config.yaml
hidden_size: 640
vocab_size: 20486
positions: "rope"
init_std_up: 0.0317
init_std_down: 0.0
decay_fraction: 0.845
decay_shape: "linear"
batch_tokens: [65536, 131072, 196608]
train_tokens: 879700000
MLP neurons of a small language model. Each row is named by its layer, matrix (gate and up: input weights; down: output weights) and neuron, and shows model dimensions 48-143. Each number is 128 + 24 x the weight over its row's rms, rounded and kept within 0 to 255. A neuron's up and down rows have the sign that makes its largest values positive.
After each neuron's rows, "fires on" lists the tokens most often at its 100 highest values on Wikipedia text that the model never trained on; "fires before" lists the tokens most often just after its 100 highest values on Wikipedia text that the model never trained on.

L6.gate964 [147 148 100 187 150 131 110 114  61 100 125 114 131 126 145 129 101 109 159 120 108 112  83 100  92 120 139 105  90  94 128 186 116 169 134 143 108  97 160 161 141  88 157 160 100 152 108 141 112 114 113 136 100 137 128 102 102 118  97 123 103 153  83 122 131  91  82 110 115 113 114 139 120 185 124 140 173 109  95 125 115  97 118 150 120 138 105 131 173 107 125 124 122 165 134 143]
L6.up964 [ 89 112  97 144 125 140 158 130  86 139 113 157 134 100 156 100 143 117 108 133 121  93 130 114  76  88 147 114 132 106 112 147 103 115 105 175 101 108 137 110 117  86 158 145 116 139 119  89 128 128  91  86 122 141 129  76 106  79 121 149  86 136 120 123 111 135 146 121 142 153 126 104 113 119 134 125 153 144 126 125  94 114 138 160  99 114  83 106 168 172 108 120 134 109 128 141]
L6.down964 [116 121 120 158 141 136 119 123  78 107 134  99 156 130 109  75 127  99 105 110 118  95 110 108 153 114 153 110 162 130 111 123 119 100 126 153 155 130 148 124 121 154 144 113 111 152 122 119 118 113 127 175 169 126 141 118 157 156 199 157 101 143 106 142 157 110 101  74 116 111 123 129 135 167 140 133 145 216 138 138 131 145 124 149 134 159 146 132 135 127 181 152 156 125 117 134]
fires on: ".", " a", "\n"
fires before: " She", "\n", " In", " At"

L6.gate1203 [119 140 101 136 126  86 109 154 110  93 161 161  87 134  84 135  87  87 137  95 112 117 153 128 111  80 176 140 193 103 121  92 114 104 143 116 134 130 119  90 146 136 135 152 150 177  77 163 115  83  82 146 121 119 135 144  85 142 116 163 115 147 112 124 138 151 137 115 136 125 132 113 136 165 126 143  81 153 127 143  99 137  90 156 132 180 129 135 123 113 123 161 162 111 110 111]
L6.up1203 [130 138 129 147 137 135 119 140 142 120 187 105 122 126 171 150 115 155 156 143 126  85 151 152 134 122 121 120 111 115 155 141 128 149 122 172 166 121 140 142 102 160 140 154 108 150  74 129 151 154 103 144 188 135 124 167 112  97 139 102 104 125 111 149 145 102 145 134 140 122 159 161 143 113 140  97 118 106 177 109 130 105  93 163  85 116 167 116 124  94 110 107 147 126 178 134]
L6.down1203 [159  89 120 118 165 139 124 117 147 123 139 197 146 135  90 170 112  92 103 138 105 112  97 136 142 136  83 169 111 157 137 107 125 156 110 140 131 112 115 128 121 110 137  93 139 107 141 171 144 114 133 163 140 138 146 100 127 111 162 125 120 137 160 124  96 123 153 152 133 178 117 135 145 103  76 140 117 171 150 117 128 124 133 125 134 126 129 134 100 147  80 108 135  89 121 119]
fires on: " of", " in", " into", " up", " as"
fires before: " the", " a", " in", " an"

L5.gate859 [159 112 133  94 123  94 123 195 159 150 163 121 126 157 121 103 137 106 152  54 153 111 120 100 155 143 170  85 117 112 172 166 138 103 113 137 135 115 169 117 149 106 106 129 105 138 107 134 116 119 159 168 109 169 142 107 156 151 158 109 131 119 102 154 141 127 133 163  94 168 126 167 113 112 123  98  90 125 124 134 109 122 149 129  98 140 142 149 115  89 149 116 133 175 148 161]
L5.up859 [108 129 170 162 152 116  82 117 141 147  89  99  77 134 124 110 110 133 121 122  89 163 111 100 138 134 120 129 138 112 143 145 155 132 107 138 103 137 174 168 155 106 150 123 124 149  99 144 129 133 116 145 124 111 165  99 161  88 148 161 156 113  97 120 138 130 136 121 179 182 106  81 146 132 157 207 141 128 146 133 148 105 154 161 121  70 132 157 127 104 124 123 129 140 124 137]
L5.down859 [143 127 121 114 110 120 149 125 128 143 117  87 133 129 141 136 136  88  86  71 154 152  98 193 101  65 113 134 113 103 117 165 132 126 118 126 139 104 102 175 180 123 115  88 144 130 110 126 132 186 134 122 128 113 147 119 175  63  87 163  98 128 149 134 110 112 109 101 119 141 150 160 144  79 110 164 147 107 128 119 144 174 113 113 127 137  98 105 120 157 118 123 142 171 127  92]
fires on: ",", " when", " 2015", " where", " time"
fires before: ",", " the", " he", " it", " a"

L6.gate196 [118 116 136  81 154 136 124 123 123 135 129 108 102  88  81 129 129 122 139 129 131 100 116 168 143 119 117 157 105 108 100 143 119 132 137 147 126 125  94 149 111 150 117 100  86 118 133  64 153  74 128 134 146 123 170 112 112 111 137  73  95  99 136 168 108 150 162 108 152 173 170 107 107 160 163 104 146 141 108 118 140  88 104 128 139 127 115 114 134 190 153 114 132 140 137 167]
L6.up196 [123 123  97 131 174 126 122 115 135 124 138 147 130 116 144 114 121  92 125  90  94 114 143  84 124 114  60 130 133 108 101 150 116 108 144 119 147 173 148 130  98 157  98 154 132 123  63 107 138  93 110 159 139 173 151 128 118 124 136 121 162 111 179 130 114 128 179 125 139 138 107 134  93 156 162 114 141 155 152 133 148 125 106 178 153 110 134 131 152 153 131 107 150 115 129 173]
L6.down196 [142 100 151 131 129  94 137 108 141 156 130 153 134  91 131 148 114 142 101 100 106 122 132 159 156 106 114 172 112 125 127 141 170 121 129 138 115 122 149 183  99 122  80 118 134 150 118 131 137 137 121 110 138 131 137 124 121 108 145  76 136  93 130 148 129 157 167 104 154 122 153 139 156 140 171 132  92 186 123 112 120 139 135 143  96 158 155  83 133 114 115 128 148 124 183 116]
fires on: ")", ".", "\n", ").", " "
fires before: " |", "\n", "|", " \""

L5.gate1562 [102 115  89  87  66 154 126 101 136  82 125 153 119 141 109 129 105  89 139 122 137 109 138 130 142 183 123 150 124 131 130 148 146 145 133  81  91  99 156 106 153 166 107 106 156 192 139 115 117 160  71 140 141 131 113 168 143 150 205 132 134 116 115 110 129 103 130 145 120 113 118 143  95  94 114 138 113 127  85 122 140 152 123 126 115 161 137  76  89 145 164  86 123 117  68 113]
L5.up1562 [107 147 165 133 143 141 141 153  84 120 146 115 149 128 158 152  92 168 131 134 100 153 132 158 119  74 159 136 119 129 118 121  91 155 172 151 120 102 159 135 131 113 147 171 127 173  97 138 130 128  95 101 148 132 151 141 106 126  92 140  94 109 132 123 158 152 183 104 126 113 163 129  93 135 151  98 124 115 155  85  85 149 133 105 110 122 147  79 129  87 110 141 136 163 158 115]
L5.down1562 [134 132 112 142 113 123 156 176  89 123 106 136 191 108 135 189 124 141 118 111 102 135  84 128 127 119 157 108 111 105 110 141 129 171 130 135 110 133 105 132 164 127 147 133 119 106 141 143 133 154 160 131 124 118 180  95 139 100  69 125 150 118 158 124 131 152 152 138 118 123 130 103 121 132 139 162 178 151 144 113  78 124 153 129 143  81 104 116 149 100  82 125 178 102 126  98]
fires on: " in", " of", " into"
fires before: " the", " a"

L5.gate1599 [127 176 153 126 118 158 153 117 152 131 120  97 115 110 144 133 152  92 119 108 135 129 102 108 142 178 104 168 121 128 151 177 108 165 134 141 129  69 111 148 123 118 155 128 111 106  90 113 139 141 137 147  92 132  91  89  92 104  97 117 142 110  94 132 134 138 143 144 106  86 114 170 121 153 119 118  96 105 131 135 142 106 118 121 126 120 139 142 168 147 108 160 145 108 153  90]
L5.up1599 [103 108  95 133 154 129 106 125 146 164  90 130 146 149  96 145 141 154 131  97 100 171 107 128 129 114  71 115 112 142 102 106 160 124 113  72  80 148 103 162 133 123 123 162 129 119 164 122 136 120 118 147  61  99  94 140 160 145 109 129 133 142 172 115 145 117  95 120 157 165  96 147  99 138 124 138 106 150 131 109 106 107 128  92 118 125  79  86 143 125 127 101 104 111 108 111]
L5.down1599 [167 163 151 131 155 105 153 138  85  85  95 121 152 131 143  83 134 151 109 125 140 137  99 167 124 161 136 133 119 129 113 119 143  95 115  90 140  73 142 137 147  68 116 133 108 103 132 114 146 114 125 154 120 176 113 124  96  95 142 127 123 106 155 153  77 139 127 150 150 136 178 141 161 113 137 101 107  97  98  93 125 145 116 179 163 142 135 154 121 144 142 160 113 141 154 145]
fires on: " 0", " 4", "0", " 2", "4"
fires before: ".", "–", "-", "\n", " |", ")"

L5.gate1125 [156 111 173 150 173 114 117 131 102 160 119 137 144 133 116 114 163 118  95 111  94 128 132 104 134  88 149 110 108 186 136 163 138 117 173 123  82 138 152 125 162 125  93 150 121 137 132  98 136 123 106 152 167 127 118 161  88  88 108 150 130 139 139  91 134 123 128 122 107 133 148 167 126  95 138 111 106 119 100 124 184  88 145 132 122 119  85  91  69  84 131 163 139 105 103  82]
L5.up1125 [107  88 119 116 168 159 114 117 117 151 126 107 104 182 176 109 120 143 107 152 139  86 110 165  90  61 130 136 115 147 122 148 128 116 123 129 116 108  76 155  92 126 126 125 153 180 121 115 121 145  79 148 107 122 120 124 147 129 118 157 130 112  75 115 122 109 156 115 140  84 147 116 126 104 126 128  80 143  88  96 157 126 130 100 156 105 145 134 142 144 112 106 149 139 165 107]
L5.down1125 [127 165 117 123 138 105 145  97 127 114 153 126 160 158 188 111 112 139  98 142 114 112  72 118 115  87 102 169 135 122 131 162 118 118 163 104 143 131  97 139 116 167 124 138 145 127 153 126 107 135 145 144 140  64 121  94 149 130 115 118 117 142 141 121 143 104 153 152 137 121 134 110 143 114 135 129 120 157 117 171 164 122  94 133 119 161 145 128 142 165  64 136 136 128 147 140]
fires on: "\n", "History", "Geography", ":"
fires before: "\n", "-", "==", "."

L5.gate607 [103  83 203 161 107 156 138 131 140 136 175 128 149 134 122 124 140 137  96 130 102 129 124 117 112 126 179 156  98 115  92 131 113 135 136 111 162 153 150 124 144 146 137 104 145  96 140 114 163 131 139 125 130 144 129  92 164 129  84 126 137 145 143 151 111 117 136 134 116  91 121 159 101 134 128 155 107 110 114 156 123 172 158 147 112 132 120 127 101 167 145 124  90 116 123 112]
L5.up607 [133 140 157 113 169 158 110 110 144 127 151 164 118 157 114 124 101 128 133 116 102 143  82 129 129 132 101 168 110  89 129  89  93 151  90 110 111 159 132 144 126 102  79 122 120 145 103 110 139 119 138 141 101 135 115 117 103 153 160  87 134 106  82 107 167 151  88 136 135 136 121  87 130 172 148 172  60 124 136 158 150 108 141 120 123 133 178 151 103 134 104 112 108 155 137 139]
L5.down607 [123 155 142 126 158 142  69 149 148 137 128 145 120 127 127 143  91 110 118 143 119 105 121 142  89 120 115 143 152 164 102 111 141 101 131 139 107 136 122 115 132 138  96 111 141 112  98 103 128 163 119  98  89 159 133 136 100 110 176  79 123 111 110 117 137 138 135 119 128 131 111 123 151 146  97 116 113 105 147 108 122 147 114 175  87 128 124 136 135 173 112 126 116 134 132 146]
fires on: " United", " U"
fires before: " States", ".", " Kingdom"

L5.gate1710 [131 165  74 116 132 118 102 120 129 163 109 114  80 159 133  83 118 177 132 158 122  98 134 145 143 130 176 182 118 128  98 141 131 121 112  93 154 100 125 145 164 132  68  85 121 138 131 144 167 186 151 127 104 114 114 165 105 150  89 139 133 154 148 115 147 126 188 117 117 178 158  67 102 147 142 130 119  95 143 118 137 146  93 162 163 144 125 106 106 189 104  67 128 146 169 137]
L5.up1710 [147 137 114 105 135 100 128 153 132 135 144 139 144 114 140 119 138 157 159 201 115 109 152 169 129 154 147 167 137 103  85 145 136  96 114 144 111 123 140 154 105 111 149  92 127 126 119 150 114 157  85 148 165 131 175 161 132 122 143 137 119  99 141 107 134 102 118 109 113 145 147  88 119 137 127 109 160 142 119 127 144 101 124 134 117 123 118 154  82 116 113  98 133 158 122  91]
L5.down1710 [ 92 124  98  89 143 131  88 106 125 105 123 120 114 126 143 108 131 163 135 112 126  96 128 171 111 143 147 157 124  78  82 141 136 135 132 112 124 125 156 123 132 155 110 146 139 142 118 127 148 169 102 127 151 137 133 147  93 159  93  84 155 162 114 109 141 143 133 106 119 116 149 135 104 132 151 109 116 162 122 152 142 160 132 134 113 149 133  62  85 143 147 105 131 143  88 108]
fires on: " |", "\n", "km"
fires before: "\n", " 0", " 1", " 4", " 2", "^{"

L6.gate1351 [115 127 139 125 150 166 132 147  92 103 132 159 118 131 167 126  94 164 142  97 125 104 133 138 124 150 131 139 152 160 100 136 129 117 144 141 132  74  98 132 111 132 134 111 119  97 150 188 129  90 103 145 120  97 122 160 149 142 154 130 111 138 141 142 135 138 128 130 166 148 156 130 140  84 144 153 117 143 125 132 113 126 121  95 116 104 133 151 124  95 151  98 128  72 113 161]
L6.up1351 [120 116 122 145 165 124 125 135 146  78  97 129 148 119 162 138 110 118 143 128 123 136 102 106 119 148 112 143  88 138 108 164 133 162 100 112 141  85 156 120 114 160 121 152  98 124 164 100 113  88 153 163  92 128 173 152 122 158 138 104 128 111 156 122 159 131 148 149 140 138 116 108 136  87 147 149 116 136 126 146 114 107 124 153 123 104 144 115 146 116 120  93 152 139 161 138]
L6.down1351 [142 126 147 128 100 135 149 168 131 122 154 131 142 115 188 140 113 149 121 116 142 102 105 108 121 135 149 159 153  96 120 100 143  81 105 126 109  92 112 127 118 132 130 131 150 141 181 117 166 144 116 152  94 102 151  72 143  98 162 127 137 156 130 163 150 117 109 125 117 158 144 146 131  88 145 115 123 112 187 181 115 166 118 147 158 153  88  77 108 127 118 106 155 113 137 147]
fires on: "\n"
fires before: "\n", "|", " in"

L5.gate1005 [105 185 118 162 144 128 150 146  75 138 128 147 150 133 123  83  90 128 108 110 133 139 131 138 117 141 150 111  92 119  92  73 133 111 114 105 130 140 142 132 158  82  89  93  95 114 150 130 138 122 140 104 173 113 128 128 170 140 135 148 170 149 164 110 140 124 118 129 140 145 132 146 136 130 116 135 156 120 115 126  98 122 137 129 110 168 123 133 151 125 133 148 139 112 145 122]
L5.up1005 [142  96 128 171 127 139 148 147 105 147 157 131 127 160 153 148 114 106 104 144 138 105 131 130 131 112 128  78 127 119 131 123 112 148 113 117 168 157 121 128  80 126 115 149  80 125 163 143 121 104 161 133 118  87 163 128 161 129 150 112 145  96 143 161 168  91 109 129 111 117 154 135  90 149 157 124 133 135 126 128 145 138 124 167 153 110 109 129 164  89 127 151 141 110 158 164]
L5.down1005 [179  62  92 159 119 112 155 113 107 122 150 122 139 147 124 134  76 125 110 152 147 103 132 149 127 128  79 137 114 123 102 149 105 119 141 101 153 129 120 121 120 132 131 189  67  93 203 196 103 136 164 126  88  98 132 121 130 148 114 132  84 158 142 168 178 147 105 140  95 134 181 152 142 115 135 128 136 164 175 124 136 157 113 119 129 172 184 109 156 143 138 144 137 144 112 138]
fires on: " New", "\n", "-"
fires before: " York", "\n", "==", " =="

L5.gate1013 [124 143 107 158 130  87  91  94 147 126 121  90  83 139  97  88 126 160 162  99 137 112 117  99 139 134 108  93 149 135 134 100 102 164 149 110 175 119 114 106 113 122 153 142 128 130 122 116  91 116 144 204 129  90  81 131 111 111 174 119 121 118 110 121 132 117 129 160 124  96 114  97 140 136 114 134 102 126  96 150 123  93 174 132 121 134 110 119 130 116 112 176  98 144 120 134]
L5.up1013 [146 168 146  93 147 111 142 122  96 108 119 159 142 131 140 135 113  96 121 154 142 116  89 135 132 120 147 138 171 141 155 111 114 107 147 112 117 147 151 171 180  90 117  88 136 144 130 158 168 128 136 155 157 117 159 121 142 137 139 142 117  93  70 162 103 170 132 151 100 163 143 125  87 104 119 143  90 103 108 156 145 125 112 140 106 134  93 125 120 111 130 108 128 125 142 120]
L5.down1013 [122 102  72  94 110 130 148 145 127 114 194 120 117 153 125 116 122 108 145 114 155 127 161 170 113 149 122 114 172 116 132 139 122 116 125 159 130 122 133 106 167 157 138 132 126 148 164 165 186 131 134 108 170 149  97 145 186 141 130 121 102 102 182  99 111 137 130 117 108 106 146 155 127 140  97 135 149 112 101 116  58 151 102 100 142 142 116 137 124 139 148 116 121 163 132 134]
fires on: " where", " which", " that", ",", " when"
fires before: " the", " he", " they", " it", " their"

L6.gate1259 [126 137 144 146 134 150 108 135 102 123 111 133 103 125 119 147 127 120 137  57  92  87 134 131 149 104 137 125 145  89 148 113  85 143 117 109 149 109 123 126 109  97 131 100 130  88 115 178 157 105 129 148 130 134 143  95 101 107 128 133 132 126 101  94 120 137 128 145 141 111  91 117  90 145 172 110 120 129 130 105 106 165 101 154 159 128 122 107 130 111 121 131 110 146 106  89]
L6.up1259 [142 145 121 142  93 153 105 113 121 163 108 141 142 147 122 128 115 138  88 106  81  82 110 152 164 113 117 143 104 181 100 187  79 157 144 126 127 148 109 131 109 149  99 149 177 114 129 165 124 119 126 120 127 150 154 112  98 147 105 117 133  93  85 117 155  94  90 145 123 105 150 113 129 131 131 131 118 121 124  95 122 117 155 127 147 157 162 123 152 145 150 117 110  89 139 104]
L6.down1259 [126 152 141 120 115  98 134 177 127 149 166 146 124 123 114 137 128 157  74 137  95 103 123 155 141 121 111 166 129 148 154 160 153 149  95 140 134 133 151 168 105 135 133 134 207 155 111 151 129 128 117 149 133 120 146 154  64 160 119  90 152  99 149 126  84 155 130 164 105 116 124 120 161  95 140 110  92 255 108  94 144 150 141 118 116 181 158 140 122 116  99 147 143 105 108 123]
fires on: ".", " |", ")."
fires before: "\n", " In", " The", " He"

L6.gate247 [103 128 106 142 135 118 149 132  75 179 124  88 106 170 108 110 143 129  95 134 137 128 149 154  86 100 118 129 113 127 129 133 136 171 160 148  55 136 128 157 132 128 128 129 118 142 111 110 131 138 123 104 105 115 115 133 115 127 165 129 151 100 172 123  89 172 138  93  86 134 114 127 144  71 127 114 145 139 127 121  92 124 119 121 129 169 128 170 109 100 152 120  98 126 105 128]
L6.up247 [139 101 162 207  72 127 126 126 112 169 138 117 118 165  99 151 136 125 140 120 117 157 118 103 142 102  97 135 143 114 157 144 139 188 127  93 122 138 131 139 139  99 166 150 142 138 139  90 106 130 140  82 136 101 140 124 118  99 135 112 122 118 123 114 164 177 143 140 115 117 150 103 139 101 134 140 116 100 134 138 124 157  95 172  98 159 129 149 117 116 115 170 140 138 135 119]
L6.down247 [128 128 132 164 124 157 119 133 133 141 134 121 129 174 133 151 143 147 149 140 121 125 114 135 151 113 147 125 112 132 128 119 112 113  99 142 136 112 116 112 119 162 150 120 148 122  95 102 136 121 122 115 138  80 119  84 135 148 142 150 117 133 138 114 209 160 123 175 112 110 105 130 140 146 120 113 104 255 138 110 133 121 136 113 114 114 108 123 101  98 130 163 183 139 122 131]
fires on: " 0", " mi", " 1", " km", " 2", " |"
fires before: " |", " (", ".", ";", " in", " 0"

L5.gate1652 [111 138 109 128 113 145 138 135 110  99 124 156 116 192 107 113 142 151 127 159 141 135 123 202 167 138 121 101 138 137 137 106 149 120 148 170 114 105 123 127 138  65  88  95 139 103  72  88 127 162 135 126 142 101  93 138 145 129 153 105 108 135 122 143 117 144 119 124 150 171 111 154 128 174 108 157 105 154 100 145 122 124 122  84 128 152 129  81 150 131  83 124 148  92 126 176]
L5.up1652 [102 118 142 171 167 128 130 153 140 113 119 186 136 172 127 188 112  97 115 163 126  86 129 103 158 165 123 148 113 110 124 145 123 148 102 129 115 101 109  65 119 173  82 157 101  73 130 128 105 131 105 127 132 118 141 143 108 134 144 118 119  94 123  96 118 110 120 145  89 151 107  83 131 160 168 109 151 141 102 105 122 124 147 142 141 106 117 159 142 151 119 120 140 115 108 135]
L5.down1652 [107 144 183 141 137 174  96 106 121 108 112 134  96 119 101 118 108 112 104 125 114 148 140 124 219 129 124 158 145  95 108 118 144 116 147 129 142  84 151 148 131 127  81 134 100 113 151  72  88 141 110 188 123 147 118 140 109 112 101 134 115 158 110 114 109  81  93 119  90 132 138 139 124  93 145 128  95 173  95 113  99  84  84 156 103  78 134 137 152 130 130  86 150 132 132 125]
fires on: "\n", ".", ":", " Total"
fires before: "\n", "-", "|", "|---|---|---|---|---|---|---|---|---|---|---|---|"

L6.gate176 [114 112 139 125 108 108 109 129 143  92 113 140 125 179  90 108 155 110 153 117 129 153 138 156 114 147 134 129 133 167  97 109  62 122 115  54 114 142 108 162 160 160 116 144 125 134 133 144 138 123 136 172 126 154 117 123 101 114 132  84 100 100 157  83 120 116 144 111 139 113 153 146  99 126 170 102 163 133 143 138 128 134 150  97 151 122 101  96 146 158 105 135 127 142 115 111]
L6.up176 [105  90 101 111  90 111 155 100 120 138 134 124 112 130 126 116 147 169 124 131 120 146 113 153 105 110 160 115 130 131 120 118 118 145 132 102 108 121 124 153 116 127  86 126 120 148 163  80 113 137 153 140  97  77 124 122 141 169 143 105  99  94 127 112  93 137 160 149 150 145 157 142 102  97 110 112 130 145 118 116 152 118 110 165 103 187  94 132 186 166 138 124 135 119 120  84]
L6.down176 [ 87 134 108 136 129 122 122 165 107 128 112 133 147 116  92 156 135 129 150  73 155 152 101 112 116 125 147 121 144 107 136 163 138 137 106 105 136  67 129 151 109 163 139 142 192 156 122 127 136 101 122 133 104 127 159  91  83 132 113 129 100  94 191 148 124 128  84 141 146 108 166 114  93 124 172 144 142 158 127 165  95 165 103 116 102 136 118 146 172 151 158 147 127 153 156 108]
fires on: ".", "\n"
fires before: "\n", " The", " In", " He"

L6.gate1046 [139 128 116 137 133 137 121 145 134 101 120  97  76 129 156 117 122 159 169 102 131 108  89  77 134 115 118 161 101 128 134 111 129 121 114 111 150 111  90 158 104  87 119 134 176  90 105 126 109 121 110 110 109 117 110 144  44 132 179 141 110  31 113 140 127 129 115 135 146 146 109 132  92  92 123 160 141 107 114 112 121 129 168 114 116 129 108 149 172 126 148  97 152 105 168 122]
L6.up1046 [ 99 144 158  90 122 127 144 192 154  98 146 123 102 116 168 117 154 141 173 131 125 111 120 102 169 149 115 142 109 125 149 171 102 102 101  91  99 138  86 136 141 130 153 130 184 105 125 142 125 104 124 102 109 152 142  95  93 189 124 114 150 111 128 130 108 150 152 158 160 138  88 156  95  89 163 148 129 103 155 124  86 193 137 112 155 122 137 119 152 122 133 149 120 121 164 155]
L6.down1046 [ 93 142 165 153 151 146 140 135 113 118 133 105 103 142 101 134 120 132 127  97 101 109 134 149 113 108 143 128 121 119 148  98 132 126  81 113 122  97 136 140 131 120 111 140 230 134 105 116 122 108 129 125 165 119 121 117 106 174 131 112 160 117  99 106 148 102 126 140 155 131 114 132  94 110 128 121 138 252  98  74 124 127 149 104 135 142 121 117 149 139 115 100 105 134 129 111]
fires on: "."
fires before: "\n", " He", " The", " In"

L5.gate269 [ 99  74 182 132 128 147 117 173 131 111 122 160 127 143 154 137  90 111 157 136  95  93 118 133 166 130 136  99 143 138 135 123 112 102 199 117 163 158 147 133 156 135 132 150 134 137 104 137 157 151 106  76 140 117 116  99 101 129  95 150 100 125 127  99 153  88 161 154  68 101  69 115  95  64 138 107 161 137 167 122 146 127 126  57 145 171 137 132 142 114 168 103 115 151 128 120]
L5.up269 [ 99 140 127 143 114 151 145 175 156 162 136 121 157 130  94 150 152 105 158 158 101 142 142  97 121 152 111 116 102 142 123 131 106 107 110 100 114  93 123 122 131 154 148 101 118 109 126 119 122 124 105 133 146 110 124 150 170  81 166 169 142 142 142 162 106 110 126 148 107 128 134 108 113 126 112 100 146 125 135 169 112 141 132 114 113 143 145 130 133 110 155 188 127 162 173 111]
L5.down269 [111 143 118 118 134  90  95 156 114 121 159 134 184 142 120 140  96 127 153 156 112 108 141 136 159 129 137 157 109 139 167 127 166  94 144 132 153 117 118 156 175 118 137 125 112 137 142 184 158 134 107 143 124  88 113 138 130 112 110 159 151 114 133 180 141 139 123  91 101 149 169 107 121 120 121 181 139 157 108 139  79 134 157 112 140  94  73 148 102 115 153 140 168 111 137 130]
fires on: " of", "th", " in", " with", " by"
fires before: " the", " century", " Century", " a"

L6.gate766 [125 130 114 164 111 101 104 102 133  94 130 107 117 127  89 118 134 127 136 169 124 141 184 124 103 142 115 133 143 136 171 148 109 143 144 166 115 124 156 169 146 120 113 137 120  87 131 135 153 113 148 104 168 137 109 139  91 144 110 181 124 120 163 133 148 182 129 102 127 147 170 111 152 168  77 153 156 135 149 146 161 103 133 156 145 118 125 195 143 110 139 123 139 135  91 148]
L6.up766 [135 111  93 139 165 140 137 139 132 128 134 128 129 141 122 124 127 112 139 127  73 126 126 116 137 167 121 115 140 165 106 142 102 144 109 130 106 130 134 151 142 135 178 105 123  67 116 179 116 145 111 126 163 174 168 126 129 128 178 112  93 111 148 102 174 142 111  93 111 144 181 125 162 139 161 135  87 127 119 146 115 102 107 129  92 118 138 148 120 162 102  99 164 136 164 137]
L6.down766 [123 106 149 137 180 119 136  90 195 151 189 156 101 144 131 164 188 135 134 154 118 152 139 125 141 101 119  82 114 125 122 117 140 125  97 134 151 134 104 122 173 171 126 108 125 111  95 115 158 149 160 146 125 146 138 102 111 141 141 138 134  91 138 124 139 117  98 116 112 111 154 143 107  98 156 113 133 200 145 121  99 121 126 152 115 134 113 143 151 104 179 109 153 120 146 117]
fires on: " |", ",", ")},", " February", ":"
fires before: " 5", " 2", " 6", " 3", " 4", " 1"

L5.gate642 [109 129  83 106  85 128 151 127 120 105 101  82 146  66 100 110 132  95  83  92 170 153 129 148  97 107 135 125 150 111  57 122 124 113 152 102 142 124 152 196  94  90 103 160 107 165 102 107 145 166 106 118 152 134 141 109  69 114 118 117 133 153 128 140 163 118 141 121 121 163 146 103 139 128  88 149 129 129 156  78 133 160 125  91  98  98 157 123 115  80  78 143 142 112 118 161]
L5.up642 [100 142 104 129 136 112 138 139 147  92 103  84 132 145 108  98 170 170 103 163 134 150 114 127 112 111 118 110 141 109 103  78 105 107 125 147 118  69 111 117 103 144 100 132 174 177 151 143 146 143 139 146 136 130 120 122 122 123 166 146 148 150 113 117 136 135 152 192 112 138  98 162 141 109 165 144 136 108  90 111 176 105 117 108 147 139 125 131 120 118 129 150 103  87 137 142]
L5.down642 [107 118  53 133 128 139 115 107 127 154 122 138  90 124  78 105 123 178 113 122  93 147 107 113 124  98 100 109 159 124 101 118 148 127 132  99 146  96 137 125 120 109 147 111 137 148 123 118 126 175  84 142 148 117 146 103 100 158 125 173  99 140 144  68 151 108 139 149 143 149 163 164 122 158 144 131 164 180 163 157 111 118 136 124 107 142 129 160 119 139 128 117 148 167 132 107]
fires on: " |", "|", " first"
fires before: " 0", " 2", " 1", " ", " place", " |"

L5.gate176 [124 169 140 104 120 126  95 131 158 188 100  94 157 174  93 135 132  99 107 127 102 123 123 145 145 141 148 146 150 108 103 124  90 114 149 136 123 121 142 136  81  74 163 107 139 118 127 100 120 100  91 149 136 143 151 188 108 135  88 143 126 140 101 109 125 126 100  80 108 112 137 158 174 108 118 112 140 132 136 145  93 124 155 146 137 137 159 114 120 190 106  76 162 162 149 100]
L5.up176 [119 132 150 142 117 128 151  84 113 151 138 110 103 107 154 169 127 134  98 130 108 155 116 143 125  98 142 140 100 125 115 123 181 156  98 108 164 126  95 161 186 151 121 201 136 126 104 130  95 147 119 114 117 146 136 145 145 143 161 151 115 107 139 121 146 124 137  96 138 133 148 160 102  85 121 135 117 121 150 147 117 110 139 207 124  99 129 122 114 123  87 138 124 156  94 126]
L5.down176 [133  91 128 144 114 148 129 118 117 130 122 130 162  99 149 108 147 135 113 153 148 126 101  96 126  92 142 134  98 128  72 134 137 136 153 108 150  92  79 125 105 131 125 158 158 152 150 121 135 111  81 180 114 139 153 149  67 110 151 117  95 125 192 136 116 105 117 134 116 141 138 161 135 191 158 112 135 137 155 104 122  91 173  92 136  89 136 145 155 122 117 159 103 147 121 106]
fires on: " 1", "1", " 0", " 2", "0"
fires before: " |", "–", ";", ","